Part of a small language model's weights: width 384.
MLP neurons of a small language model. Each row is named by its layer, matrix (up: input weights) and neuron, and shows model dimensions 256-351. Each number is 128 + 24 x the weight over its row's rms, rounded and kept within 0 to 255.
A block is one neuron, or neurons of one layer that tend to fire together. After each block is what it responds to, as a language model described it from the Wikipedia text at the highest values.

L2.up69 [130 153 167 123 164 123 142 131 108 144 172 105 112 125 139 165 136  93 121  88 139 126 114 125 117 125 152 115 156 116 134 112 116 165 165 139  90 128 132 106 138 164 118 129 155  83 133  53 131 149 112 159 136 139  90 133 160 126 158  98 121 124 148 123 116 164 144 120 143 139 121 110 112 127 149  92 167 124 125 122 140 123 123 144 121 118 148  97 129 126  85 138 112 143 140 123]
Description: Verb-completing suffixes and particles

L5.up191 [150 141 104 129 130  93 118 119 119 136 110 126 157 111 127 128 135 132 131 135  95 100  85 162 125 137 158 154 128  90 119  96 123 158 112 108 138 139 105 125 165  99 110  95 135 179 141 100 161 148 149 112 176 121  98 131 153 121 115  89 122 124 118 104 108 150 131 109 132 148 131 149 114 127 165 159 145 144 116  81 131 119 107 139 154 128 144 111 120 111  92 109 163 147 116 143]
L5.up469 [129  94 117 156 106 119 143 192 115 104 151 170 108 103 114 128 112 116 143 165 101 136 119 135 128 171 126  84 129 127 181 107 127 170 158 127 120 148 138 110 151 128 109 138 147 118 119 130 111 116 114 119 150 114 147 121 105 121 151 139 125 128 100 158  93 126 106 112 152 112  52 109 129  83 156 161 175 134 120 107  90 109 135 107 126 151 160 152 110 167 131 154 153 125 140 102]
L5.up633 [126 128 109 137 134 103 113 109 152 109 152 117 104 126 106 155 121 136 168 153 104  78 126 134 151  97 179 110 118 148 140 117 125 179 130 134  93 156 142 109 129 104 125 108 130 139 170 161 139 104 120 128 142 112 115 126 149 106 133 111  97 143 144 109 119 114 116 120 168 147 106 147 139 117 123  83 163 103 152 156 104 115 155 131 103 154 107 201 111 182 113 130 138 139 128 134]
L5.up664 [ 98 145 154 144  90 139 125 147 102 203 149 144 106  88 113 153 129 116 152 120 129 115 152 156 140 144 167 163 125 151 147 136 151 144 136 101 124 117 139 116 145 118 108 136 123 129 143 136 128 122  87 139 152 161 146 117 117 113 159 128 114 121 178 125 100 135 110 148 136 112 162  99 106  92 130  93  89 156 116 124 150 134 160 112 116 110 116 130 163 123 177 130 125 125 116  93]
L5.up672 [143 153 131 153 116 109 105 150 170 126 140 134  81 101 125 109 130 146 123 109 129 134 162 155 134 143 169 137 139 138 145 135 125 131 151 112  96 148 152 117 155 141 127 103 152 169  97 114  82  98 157 122 142 167 156 116 113 110 114  89 102 100 115 155 147 103 131 164 153 158 113  62 142 126 104  89 122 118 123 127 123 102 117 119 125 139 148 142 143 159 140 157  94 138 116 118]
L5.up1157 [126 133 122 139 125 108 116 169 157 110 159 143 119 109 119 167 125 118 104 152 157  59 150 103 130  95 141  77 109 109 140 110  87 154 173 114 101 133 130 124 147 122 146 114 155 172 134 131 146  95 143 130 149 118 119  82 148 110 106 138  89 139  89 135 163  93 131 113 146 128 144 117 157 126 176 135 158 141 136 147 131  98 133 106 152 104 157 105 124  97 117 178 135 118 102 145]
L5.up1223 [131 110 134  84 135 151 146 121 150 107 129 145 115 112  90 113 142 133  82 100  93 102 137 119 132 105 200 170 150 111 174 150 156 128 129 103 152  98 105 127 112 115 143  96 108 135 129 108 132 105 119 150 131 158 145 139 141 112  46 141 170  96 159 128 158 121 144 111 125 135 100 134 129 127 155 107 135 126 100 122 126 122 127 164  70 151 143  67 129 140 120 123 130 124 147  83]
L5.up1311 [131 100 122 131 145 127 124 162  89 122 140 135  94  73 118  96 165 136 129 154 119 144 163  94 136 114 185 135 135 119 184 146 163 150 100  96 133 111 144 130 144 122 108 117 143 132  92 138 122 115  82 155 137 140 102 117 126 151  96 168 116 139 102 113 119 148 129  91 133  97 134 127 168 111 134 115 137 128 144 132 137 148 153 216 105 120 164 112 130 168 138 115 119 126 108 124]
Description: Paragraph break newline

L5.up86 [110  79 124 115 128  83 169 146 168  98 152 119 115 168 128 123  88 116 109 123  88 124 117 101 116 137 116 117 102 126 129 203 107 144 106 129 139  99 117 118 132 116 141 144 126 128  97 137 140 132 116 175 127 144 129 169 129 102 169 113 119 126 145 121 120 168 199 128 131 127 113 101 120 124 176  84 117 123 102 142 144 127 133 130 119  96 126 154 151 164  72 141 124 187 104 123]
L5.up257 [143 161 100 135 146 102 145 104 122 140 164 130  99 159 148 176 129 121 136 104 128 134 110 127 114 162 120 153 107  75 129 134  99 157 137 143 140 168 172 123 130 100 119 159 144 108 126 130 126 129 118 125 113 114  97 133 105 130 155 191 147 122 181 119 121  93 171 120 113 143 157 114 184 167 120 136 113 159 155 105 119 124 123 124 116  89 110 106 127 153 105 137 131 127  93 125]
L5.up390 [107 116 139 115 120  80  95 144 172 135 123 131 127  85 147 105 111 128 160 109 131  77 114 145 115 116 131 116 107 126 121 183  75 173 125  93 102 148 173 159 132 117 107 140 147 123 121 113 125 157 131 113 121  57  91 159 124 123 144 137 142 112  94 125  82 131 119 114 113 126 176 117 152 140 115  97 167 129 139 110  99 122 138 121 107 125 120 120 111  76 100 118 121 141 135 156]
L5.up610 [135 148 102 136 136 102 102 129 104  97 126 141 119 161 129 177  83 164 147 120 102 139 116  95  96 123  95  75 144 123 141  97 104 148 153 122 122 194 117 139 148 159 155 103 123  98 166 120 138 123  89 159 103 154  63 173 117  68 123 125 167 131 132 151 185  97 153 141 136 152 141 128 133 177 141 152 100 122 108 100 127 107 117 141 115 132 112 121 142 110 160 104  97 162 124 122]
L5.up1014 [166 149 152 100 159 118  92 114 120 130 126 123 136 104 127 115  96 107 178 136 118 130 136 122 118 131  93 141 108 159 129 157 135 124 117 150 119 164 137 152 113 127 140  95 118 141 146 145 144 106 112 136 136 118 125 128 120 123 136 140 123 120 112 155 145 159 144 157 115 134 126 120 127 132 116 150 119 144 157  99  99 130 201 104 109 145 152 107 134  86  95 107 138 151 143 170]
L5.up1084 [137 104 112 177 148 133 119  97 141 157 130 132 138 116 125 132 105 107 137 147  87 134 125 129  88 124 173 162 106 137 126 168 109 142  97 135 122 120 160 152 153 105 149  93 145 209 144 159 125  79 120 101 115  90  93 124 141 166 129 132  80 131  81 138 119 148 127  99 117 124 186 108 123 149  88 171  84  89 130 162 126 162 141 151 122 156  98 115 123 105 131 129 112 156 172 146]
L5.up1183 [104 123 134 145 140 128 116  95 140 170  75 117 187 157 149 162  91 113 149  86 152 127 133 144 137 124 126 142  62 184 104 118 161 115 103 113 170 151 159 158 123 192 117 132 122  98 124  98 107 124 108 117 107 126 128 160 181  93 174 150 115 145 173 118 112 125 159 129 165 145 101 130  91 143 144 159 156 151 102 125 109  95 125 105 111 111  87 123 127 101 147 181 119 144 148 144]
L5.up1258 [158 153  92  83 142 121 151 106 138 124 136 113 107 121 123 130 128 144 157  92 100 170  98  99  69 140 137 156  86 144  97 137 115 137 158  95 109  87 136 127 116 122  67 131 104 133 148  57 122 134 112 161  73 104 128 144 188  94 133 166 115 121 141  88 108 106 109 134 116 146 120 122  79 108 166 138 142 129 117 134 114 107 140 112 183 154 158  88 114 100 103 119 149 191 122 139]
Description: Example-introducing words

L3.up803 [ 88 140 124 127 137 137 138 117  99 156 140 128 155  89 119 151 123 140 106 127 103 113 138  93 124  93 145  69 145 136 125 161 150 116 112 138 124 128 106  96 170 139 118 137 138 136 155 124 126 153 106 119 131 115 137 146 168 105  96 211 159 117 125 131 130  81 147 116 148 177 148 159 127 137 144 139 112  87 121 115 133 108 114 118  96 129 112 129 152  90 106 114 173 180 111 154]
L3.up1060 [111 106 163 131 122 138 134  68 146 163 141 113 151 112 128 132 125 155 104  97 113 123 120  61 135 114 136 103 134 157 120 158 133 132 139 105 146 165 104 124 134 165 120 147  87 128 111 152  88 134  90 146 148 137 106 168 164 160 116 122 155 124 142 148  95 125 149 133  90 149 148 151 152 156 144 120 137 111 123 125 129  65 101 146 123 134 120 126 150 155 111 152 133 151 119 172]
L3.up1108 [138  76 157 192 138 148 130 157 125 110 136 134  95  79 174 122 140 135 109 154 107  96 127 134 145 130 116 128 148 103 105 146 185 123 124 139 158 116 153 116 129 140  95 152 112 108 113 116 114 135 109 127 127 144 119 131 172 177 173 110 158 197  88 127 143 145 146 121 111 105 151  89 160  95 136 152 119  53  97 174 145 154 139 168 179  77 125 143 144 117 163 136 145 131 144 133]
L3.up1117 [138 167  83 136 127 139 115 121 185 150 143 135 133 109 107 147  73 132 104 145 112 151 146  67 130  27 114 160 117 125 137 128  99 126 196 140 115 155 109 129 132 113  98 144 119 133 136 126 142 166 124 121 111 109 145 126 194 116 147 167 128 103  69 109 113  95 109 119 122 133 130 159 164 149 140 119 149 145 141 139  83 110 146 161 129  80 107 193 115  91 103 112 156 112 136 146]
L3.up1320 [149 135 133 125 146 104 116 174 137 152 144 155 139 137 107 150 142  95 125  98 103 148 118 136 144  85 118 121 137 111 154  97 128 147 164 127 144 159 105 128 121 115 127 148 185 138 164 104 138 129 105  81 133 142  82 142 140 105 130 194 111 152 148 142 108 125 142 100 136 124 126 135 124 126 127 119 109 135 147  91 125 153 125 157 101 165 118 169 134  87 115 129 176 141 145 131]
L3.up1384 [140 104 122  99 155 140 148 135 114 129  92 102 130 173 109 100 115 140 114 114 133 147 119  70 175 133 118 138 125 132 119 137 146  97 121 119 108 142 127 176 144 121 122 142  86 118 120 182 142 184 107 124 127  91 153 101 110 132 135 178 112 152 111 121  70 133 111 130 133  96 137 103 111 154 172 139 129 146 118 104 108  97 171 128 150 108 177 130  95 115 121 154 173 140 132 126]
L3.up1459 [138 159 143 130 134  98 111 140 146 132 160 119 109 145  99 142 151 149 148 143 142 135  56 115 106 172 136 126 118 136 160 123 132 119 172  71  94  67 119 105 157 145 136 131 129 154 160 170 100 137 128 148 112 136 111 114 125 105 142 159 101 116 107 123 138 119 141 191 159 111 121 136  83 144  73 126  94 156 105  91 117 129 122 151 144 112 140 140  99 126 117 148  94 103 116  97]
L3.up1530 [136 124 117 138 121 121 144 123 108  80 144  90 116  88 116 109 142 159 142  99 149 127 121 103 152 159 188 119 144 154 210 118 126 130 141 152 112 133 124 157 147 124 122 128 150 159 125 126 137 104 108  94  91 129 115 114 135 127 147 130 130 129 153 126 148 127  90 159 141 145 128  91 120 157 107  86 152 141 144 117 101 122 136 104  99 133 174 137 124 125 141 108 137 131 114 135]
Description: Block and sentence openers

L2.up56 [138 151 157 101 156  96 152 125 154 107 104 133 131 120 134 153 175 116 108 162 127  89 115 147 132 171 119 118 128  81 151 125 160  97 127 123 106 122 111 149  87 151 131 106 166 164  97 169 119 126 104 129 117 104 147 100 114 159 128 113 141 131  99 132 151  72 146 132  43 104  83  96 135 127 139 122 124 137 148 131 104 164 102 146 170 108 169 148 102 128  95 141 122 132 162 121]
Description: Surname final word-pieces

L5.up319 [100 164 135  99 119 127 117 163  57 106  71  91 163 113 107 135 151 135 121 111 112 106 111 133 134 150 159 116 112 114 151 112 160 159 114 101 128 107 134 116 103 150 146 130 132 142 114 135 149 107 108 120 132 136 124 105 130 168 161 130 109  75 130 112 112  91 106 136 147 178 112 138 102 158  75 181 120 102 157 113 120 115 105 153 171 124 120  83 142 178  69 133 107 151 112 104]
L5.up715 [131  99 145 118 115  79  98  82 103 106 121  99 144 134 160 134 116 121 145 171 104 128 166 139  93 144 118 109 140  96 155 121  52 116 122 122 123 127 151 107 104 154 115 116 174 100  61 127 160 124 124 100 142 173 128 124 108 146 125 117 115 122 141 132 146  79 102 119 183 113 115 121 125 123 114 171 156  49  90 123 126 121 129 156  93 154 147 135 174 148 137 132 122 167 143  96]
L5.up837 [102 118 138 106  88 125 122  97 112  90 126  69 165 164 122  98 135 168  99 183 118 116 113 163 126 147 150 122 118 140 114 146  95 154 114 159 188 124 179 128  91 144 151 112 101  66 157 127 145 124 132 115 156 112 149 167  89 128  98 126 146 127 127 161 149 110  78 139 146 157 109 147 104 118 140 169 133  78 123 109 115 138 111 160 129 139 153 118 150 161 154 122 141 152 166 105]
L5.up839 [101 143 145 124  78  93 124  98 110 129 134  93 142 131 140 114 139 128 116 156 123 101  96 164  61 129 143 149 117  97 101 114 109 114 125 143 145 113 171 102 100  90 143 122  97  94  78 142  96 156  93 122 157 180 138 112  82 198 137 133 134 132 130 141 119 143 144 121 118 155  62 109 171  92 139 130 147 116 123 120 122 114 120 184 137  79 106  53 160 133 138 133 112 131 169 116]
L5.up857 [114 140 126 113 116  92 109 145 126 111 106  99 158 103  92 144 164 122 121 152 141 183 113 155 121 117 134 128 126  90 133 125  85 109 131 182 144 162 148 174  90 148 101 142 122 104 144 120 134 102 144 142 130 142 124 150 150 123 114 161 149 126 183 129 128 104 138 103 165 127 106 130 116  75 104 110 124  91  77 108 102 141 119 100 102 179 140 139 144 160  95  87 136 114 119 104]
L5.up953 [136 121 124 164 122 114 128 102  73 127 130  94 150 111 134 140 127 124 141 132 140 165 111 120 145 148 103 141 138 120 148 114  75 123 123 159 123 136 109 143 145 104  72 132 105 109 136 125 121 155 133  85 153 137 158 129 120 184 161 159 146 121  86 124 110 134 140 175  71 141  70 120 112  96 136 118 144 125 128 148 124 115 108 200  93 121 104  98 134 107 124 150 116  94 114 152]
L5.up1408 [143 138 125 143 147  99 108 116 140 142 127  88 113 129 102 126 159  66 135  95  86 117 102  96  59 124 122 130 133 123 170 108  70  90 119 118 135 135 184 159 132 111 120 148 122 133 102 151 109 102 114 124  76  95 141 123 130 135 136  86 192 119 146 129 164 106 136 134 133  92 122 131 125  98 123 158 131 105 150 107 119 155 107 141 123 154 140 111 119 144 141 163 105 149 179 108]
L5.up1467 [126 104 134 137 126 115 126 127 146 122 102 123 146 124 175  91  84 102 114 162 130 122 125 141 104 141  89 119 155 126 106  59  90 139 152 118 123 170 130 123 110 135 132 132 125 142 122 130 116 144 115 131 124 123 158 122 121 110 136 101 181 142 127 107 135 111 141 140 119  98 110 120 143 131 136 119  87  97 127  99 144 160 113 167 105 120 141 117  96 100 141 170 140 133 114 131]
Description: Surname pieces in names

L3.up127 [116  66 126 126 105 140 152 154 170 139 100 150 163 174 133 135 146 153 127 115 141 115  76 173 115 127 150 169 108 129 141 129 118 156 110 107 127 118 122 110 125 120 108 134 123 103 152 115 136 118 114 114 105 113 144 157 118 150 119 122 150 113 122 126 111 103 108 142 157  97 110 143 141 127  94 134  91 104 146 167 182 129 153 145 155 144 123 128 118 129 124 151 126 148 120 128]
L3.up550 [113 115  99 105 127 100  99 135 120 137  97 163 137  93 140 178 125 120 101 111 129  99 106 102 163 119 133 123 110 119 126 124 177 147 121 138  84 128 143 121 123 127 135  91 117 153 174 116 132 122 153 103 111 105 109 161 144 111 129 120  93 100 172 133 123 159 164 118 146 116 140 147 106 115 127 136 129 127 108 126 136 107 120 108 137 157 167 122 180  92 150 119 157 138 129 133]
L3.up633 [137  91 120 120 124 131 115 105 185 122 137 141 110 126 127 174  77 158 121 116 124  96  98 126 127 107 128 162 125  86 136 130 112 137 142  90 133 122 133 115 121 143 140 136 112 140 107 139 136 116  98 182 111 128 123 145 127 128 123 115 110 182 134 147  63 140 158 119 123 127 136  92 145 132  85 111  94 141  70 156 138 108 115 100  94 132  78 131 103 147  96 122 138  98 139 145]
L3.up900 [ 97  94 180 108 160  97 135  96 130 122 106 142 151 109 121 145 135  89 128 136 162 131 140 164 121 137 142 145 142 106 109 150 181 174  94 140 109 109 132 126  97 102 109 129 123 118 119 118 163 131 127 107 153  83 110  84 108 144  98 155 118 150 112 118  73 155 118  74  85 125 153 146 137 161 157 143  85 115 137 151 159 132 157 113 173 141 124 148 131 120  96 114 165 163 124 135]
L3.up998 [176 118  96 123 108  19 126 132 127 167 136 155 119 123 132 128 114 139 182 150 124 139 108 184 171 141 124 142 128 158 147 109 137 162 130 129  97 123 136 123  97 121  89 161 114 140 150 143 103 131 122 106 107 117  96  87 133 146 142 119 125 169 100 161  69  95 157  90 140 173 128 119  80 131 112 171 136 123  91 127 147 111 162 117 119 141 120 143 168 114 139 134 145 123 130 114]
L3.up1036 [117  42 117 118 159  82  95 129 110 151 134 155 136 142 115 125 169 160 207 146 141 137  79 112 143  93 110 138 125 122 121 125 139 145 117 127 110 157 123 133 118 115 104 102 130  85 123 157 124 100 152  96 156 113 138 202 113 141 103 170 111 137 120 123 135 139  97 139 134 136 145 111 130 119 148 140 106 128 133  99 117  83 157 114 136 116 126  78 110 129 161 114 117 159 112 130]
L3.up1240 [158 112 143  81 164 101 140 132 123 105 134 146 127 110 118 124 137 109 174 112 116  98 129 126 142 163 101 137 124 109 130 124 133 132 167  84 130 146 145 115 164 169  70 157 120 132  90 142 130 126 124  97  90  89 117 123 135 133 127 136 132 103 141 137  92 172 136 104 118 117 137 147 146  98 140 125 114 150 141 114 130 104 121 116 130 126 162 131 110 148 113 165  97 125 152 128]
L3.up1394 [106 123 135 122 170 161 141 142 138 109 152 132 102 159 137 126 158 155 175 142 110 136 147 123 154 146 140  90 122 118 112 111 130 160 119  98 148 149 125 154 117 152 130 101 109 124 152 116 165 159 177 131 143  64 117 122 135 105 153 143 104 110 152 129  61 143 152 103 127 103 102 100 130 129 162 150 151 134 136 125 157 107 123 103  95  96 144 134 116 158 145 146 125 178 140 147]
Description: List-continuation connectives

L3.up234 [ 97  95  82 126 158 122  96 115 194 141 133 122 119 166 139 125 101  72  94 117 138 100 156 195 135 171 122 145  99 105 147  96 173 145 138 131 134 150 165 143 117 109 123 117 134 128 125 143 154 113 179 115 121 147 148 126 112 165 134 118 127 142 123 149 102 121 105 116 149 131 113 111 116 122 144 129 133 159 121 157 134 122 100 106  98 155 146 141 101 190 120 161 151 127 137 120]
L3.up579 [146 121 145 106 123 157 116 116 149 107 158  89 124 142  78 158 162 109  91 143  92 126 119 136 133 129 121 113 125 117 128  92 115 103 131 146 133 153 146 122  89 115 141 139 113 126 108 140 111  85 154 125 165 101 135 148 142 135 116 144 157 129 146 136 154 103 109 102 111 105  86 113 126 130 167 144 170 123 148 121 151 149 108 140 121 155 172 109  84 212 154  94 122 133 183  92]
L3.up598 [133 110 120 151 105 118 149  95 123 100 143 131 162 136 141 199 142 115 128 150 183 109 129 167 126 134 148 132 107 128 175 114 102 122 130 120 107  94 153 160 119 156 105 147 119 130 159 136 141 139  97 120 104 155 135 107  66 164 175 104 124 127 172 158 128 120 143 116 104 151 124  84 157  92 148 126 141 116 168 114 136 168 124 128  83 109 148 132 142 105 141  76 102 107 123 131]
L3.up898 [115 148  88 127 132 130 137 143  83 151 120 145 133 153 155 139 121 127 138 144 115 115 119 152 147 133  96 157 119  88 128 112 123 154 118 119 128 140 148  94 108  92  87 137 132 111  89 151 106 133 165 100 101 196 132 132  81 162 121 135 172 151 149 138 108 123  91 124  97  79  84 108 175 134 122 143 148 135 165 152 105 119 107 129 104  92 162 100 140 134 136 141 136  90 104  97]
L3.up1063 [124 116 113 125 107 107 136 158 108  97 110 119 117 174 141 128 153 129 113 129 132 118 148 147 130  90 122 141 148 115 100 122 113  97 106 165 122 150 113 111 143 102 166 127 134 101 117 133 125 164 148  97 127 124 130 134 143 160 140 117 118 143 120 150 141 103 163 120 128 180  86 109  76 148 108 110 134 131 133 171 113 104  98 136 131  97 121 155 153 154 132 103 114 157 156 108]
L3.up1276 [134 111 109 108  98 122 129 115 134 127 126 114 100 120 133 146 129  98 111 134 116 132 107 126 120 153 142 133 149 103 129 109 131  94 165 122 119 103 125 111 101 138 140 109 118 144 152 153 133 125 127 128 108 123 177 147 140 127 131 102 100 145 135 122 159 135 128 108 140 163 107  52  82 122 140 102 128 123 153 130 110 117 109 153  89 121 111 173 131 152 170 131 132 126 110  88]
L3.up1428 [119 141 129 116 168 120 139 115 168 135 108 123 155 162 138 137 110 164 188 131 174 150 117 124 112 130 125 123 143 120 155 104 123 151 136  77 117 150 200  85 112  96 134 135 109  92  85 139 152 168 188 160 132 122 143 110 131 135 112 110 134 130 108 128 158 114 127 150 115 135 165 123 157 102 140 140 153 123 150 103 143 112 109  85 115  70 103 142 140 108 137 132 119 162 131 108]
L3.up1475 [148 148 181 129 103 108 109 117 128 158 141 116 133 101 133 106 104 140 114 142 103  91 114 127 121 164 192 123 110 134 158 112 177 137 139 152 112 156 115 106 105 184 165  98 131 126 108 151 118 128 137 135 142 160 151 102 109 172 130 107 155 154 104 155 137 157 126 133  63 135 114 107 133 103 157 113 161 141 131 142 112 164 112 130 186 106 151 146 143 154 123 134 144 118 139 134]
Description: Final piece of names

L2.up1309 [142 121 198 131 135 100 123 139 143 176 136 114 138 116 119 174 107 123 132 150 103 127 154 130 150 108 125 123 112 115 165 150 131  75 142 121 142  97  96 134 146 137  94 176  82 135 155 163 119 105 155 120 101 111 142 147 108 121 169 142 147 126 143 110 137 103 116 129 112 173 131 124 145 110 130 131 118 132 126 148  98 137 129 165  77 150 144  94 131 108 107 160 108 148 143 160]
Description: Paragraph break boundaries

L2.up515 [111  50 154 138  91 108  12 139 138  73 127 144  97 132 132 153 121 132 133 105 111 110 122 141 106 151 132 137 132  85 117 105 148 151 131 121 110 144  78 122  54 154 135  87 169 156 134 113 144 122  87 112 167 114 111 127 158 154 125 126 113 122 108 150 111 122 139 120 134  71 122 131 116 148 102 134 130 154 102 149 144  94 116  92 139 148 137 137 118 126  79 132 107 120 126  92]
Description: List-final "and"

L3.up137 [110 117 167 123 134 142 102 115 151 118 100 166 160  74 147 151 139 159 114 147 132 150  88 134 164  94 151 104 167 151  72 149 125 139 116 154 103  93 138 115 147 146 120 124 151 147 112  91 154  78 128 162 132  72 133 111 139 115 166 148 122  90 136 109 101  90 133 133  99 123 142 126 126 108 143 158 160 117 129  99 126 145  92 113 135 116 148 111 144 163 138 162 153 158 190 175]
L3.up244 [114 173 127 108 159  99 104 133 147 111  95 111 114 144  79 121 122 135 169 160 129 112 117 104  89 149 100 115 165 148 144  82 167 119 115 118 145 114 143  96 170 133 121  99 149 118 138 126 125 145  88 113 144 150 100 127 110 140 138 115 114 106 124 124  83 133 166  97 165 129 164 115 121 141 107 107 144 155 182 154 137  81 141 112 130 159 138  86 145 122  78 120 154 135 127 176]
L3.up343 [126 122 154 180 133 109 134 153 158 128  85 144 146 172 104 125 130 109 151 180 113 181 100 114 149 133 120 117 131 133 121 121  95 146 148 140  99 127 155 145 145 144 123 168 142 117 167 133 115 157  86 130 155 135 112 127 132  65 135 156 134 162 135  97 123 115 144 102 134 131  66 100 115 107 144 143 122  93 152 108 150  87 129 137  96 157  91 113 126 126 132 169 117 218 125 120]
L3.up352 [161 112 117 117 116 140 108 136 112 179 122 126 172 126 131 108 129 108 129 145 120 113 100 124 108 124 112 103 147 137 132 116 109 128 104 169 115 103 140 141 148 137 179 109 147 146 130 148 105 124 149 107 148  77 123 157 133 183  95 146  98 110 165 184 113 132 152  88 156 114 135 116 109  78 121 117 176 121 122 146 122  64 148 158 173 132 150 136 134  63 148  90 129 163 129 156]
L3.up585 [152 138 152 113 124 135 152  99  96 136 123 135  91  87 164 111 197 161 117 147 105 138 115 192 127 136 118 124  64 131 145  75 102 103 132 151 138  90 147 103 154 184 140 128 166  76 129  99 132 151 130 103 107 119 109 144 141 117 145  99 138 123 162 166 152 126 166 128 146  97 138 114  99 139 146 122 112 120 128 151 124  81 130 134 169 124 114 113 113 103 132 138 120  94  66 101]
L3.up586 [153 147 136 107 136 132  96 141 111 114  42 108  74 136 141 155 152 134 133 144 122 116 138 196 124 137 175 122 136 128 161 103 101 132 138 145 145 119 140  91 138 145 135  73 165 119 163 109 145 131 124 138 133 173 126 114 163 111 115 177 132 162 105 116 118 147 124 153 134 140  95 140 123 136 152 148 124 134 150 135 128 146 110 119 117  80 123 125 136 130 124 117 109 187 106 145]
L3.up895 [143 132 138 152 167 146 144 142 143 137 145 147 135  98  83 107 128  97 158 142 110 152 100 158  97 137 127 103 130 109 133 114 138 142 163 139 154  58 118 142 112 155 161 155 119 136 147 121 121 156  92 128 147 138  81 129 131  90 174 144 117 129  71 159 131 133 158 107 133  83 129 121 133 113 144 157 147 121 138 140 152 149 158 153 138 132 124 115 106 163 129 152 146 158 114 137]
L3.up1163 [155 152 154 173 134 112 123 137 105 146 113 107  93 142 143 166 107 102 132 124 137 147 101 171 126 137 155 103 124 122 115 101 103 150 143 141  97  99 138 119 199 133 105 117 169 113 193 100 137 116 107 121 146 130 132 159 164 105 118 154 138 126  49 133 120 117 135 138 160 150 129 126 142 145 160 129 153 112 100 139 103 122 127 123 133  86 156 125 118  45 129 128 164 120 150  92]
Description: Word-ending suffix pieces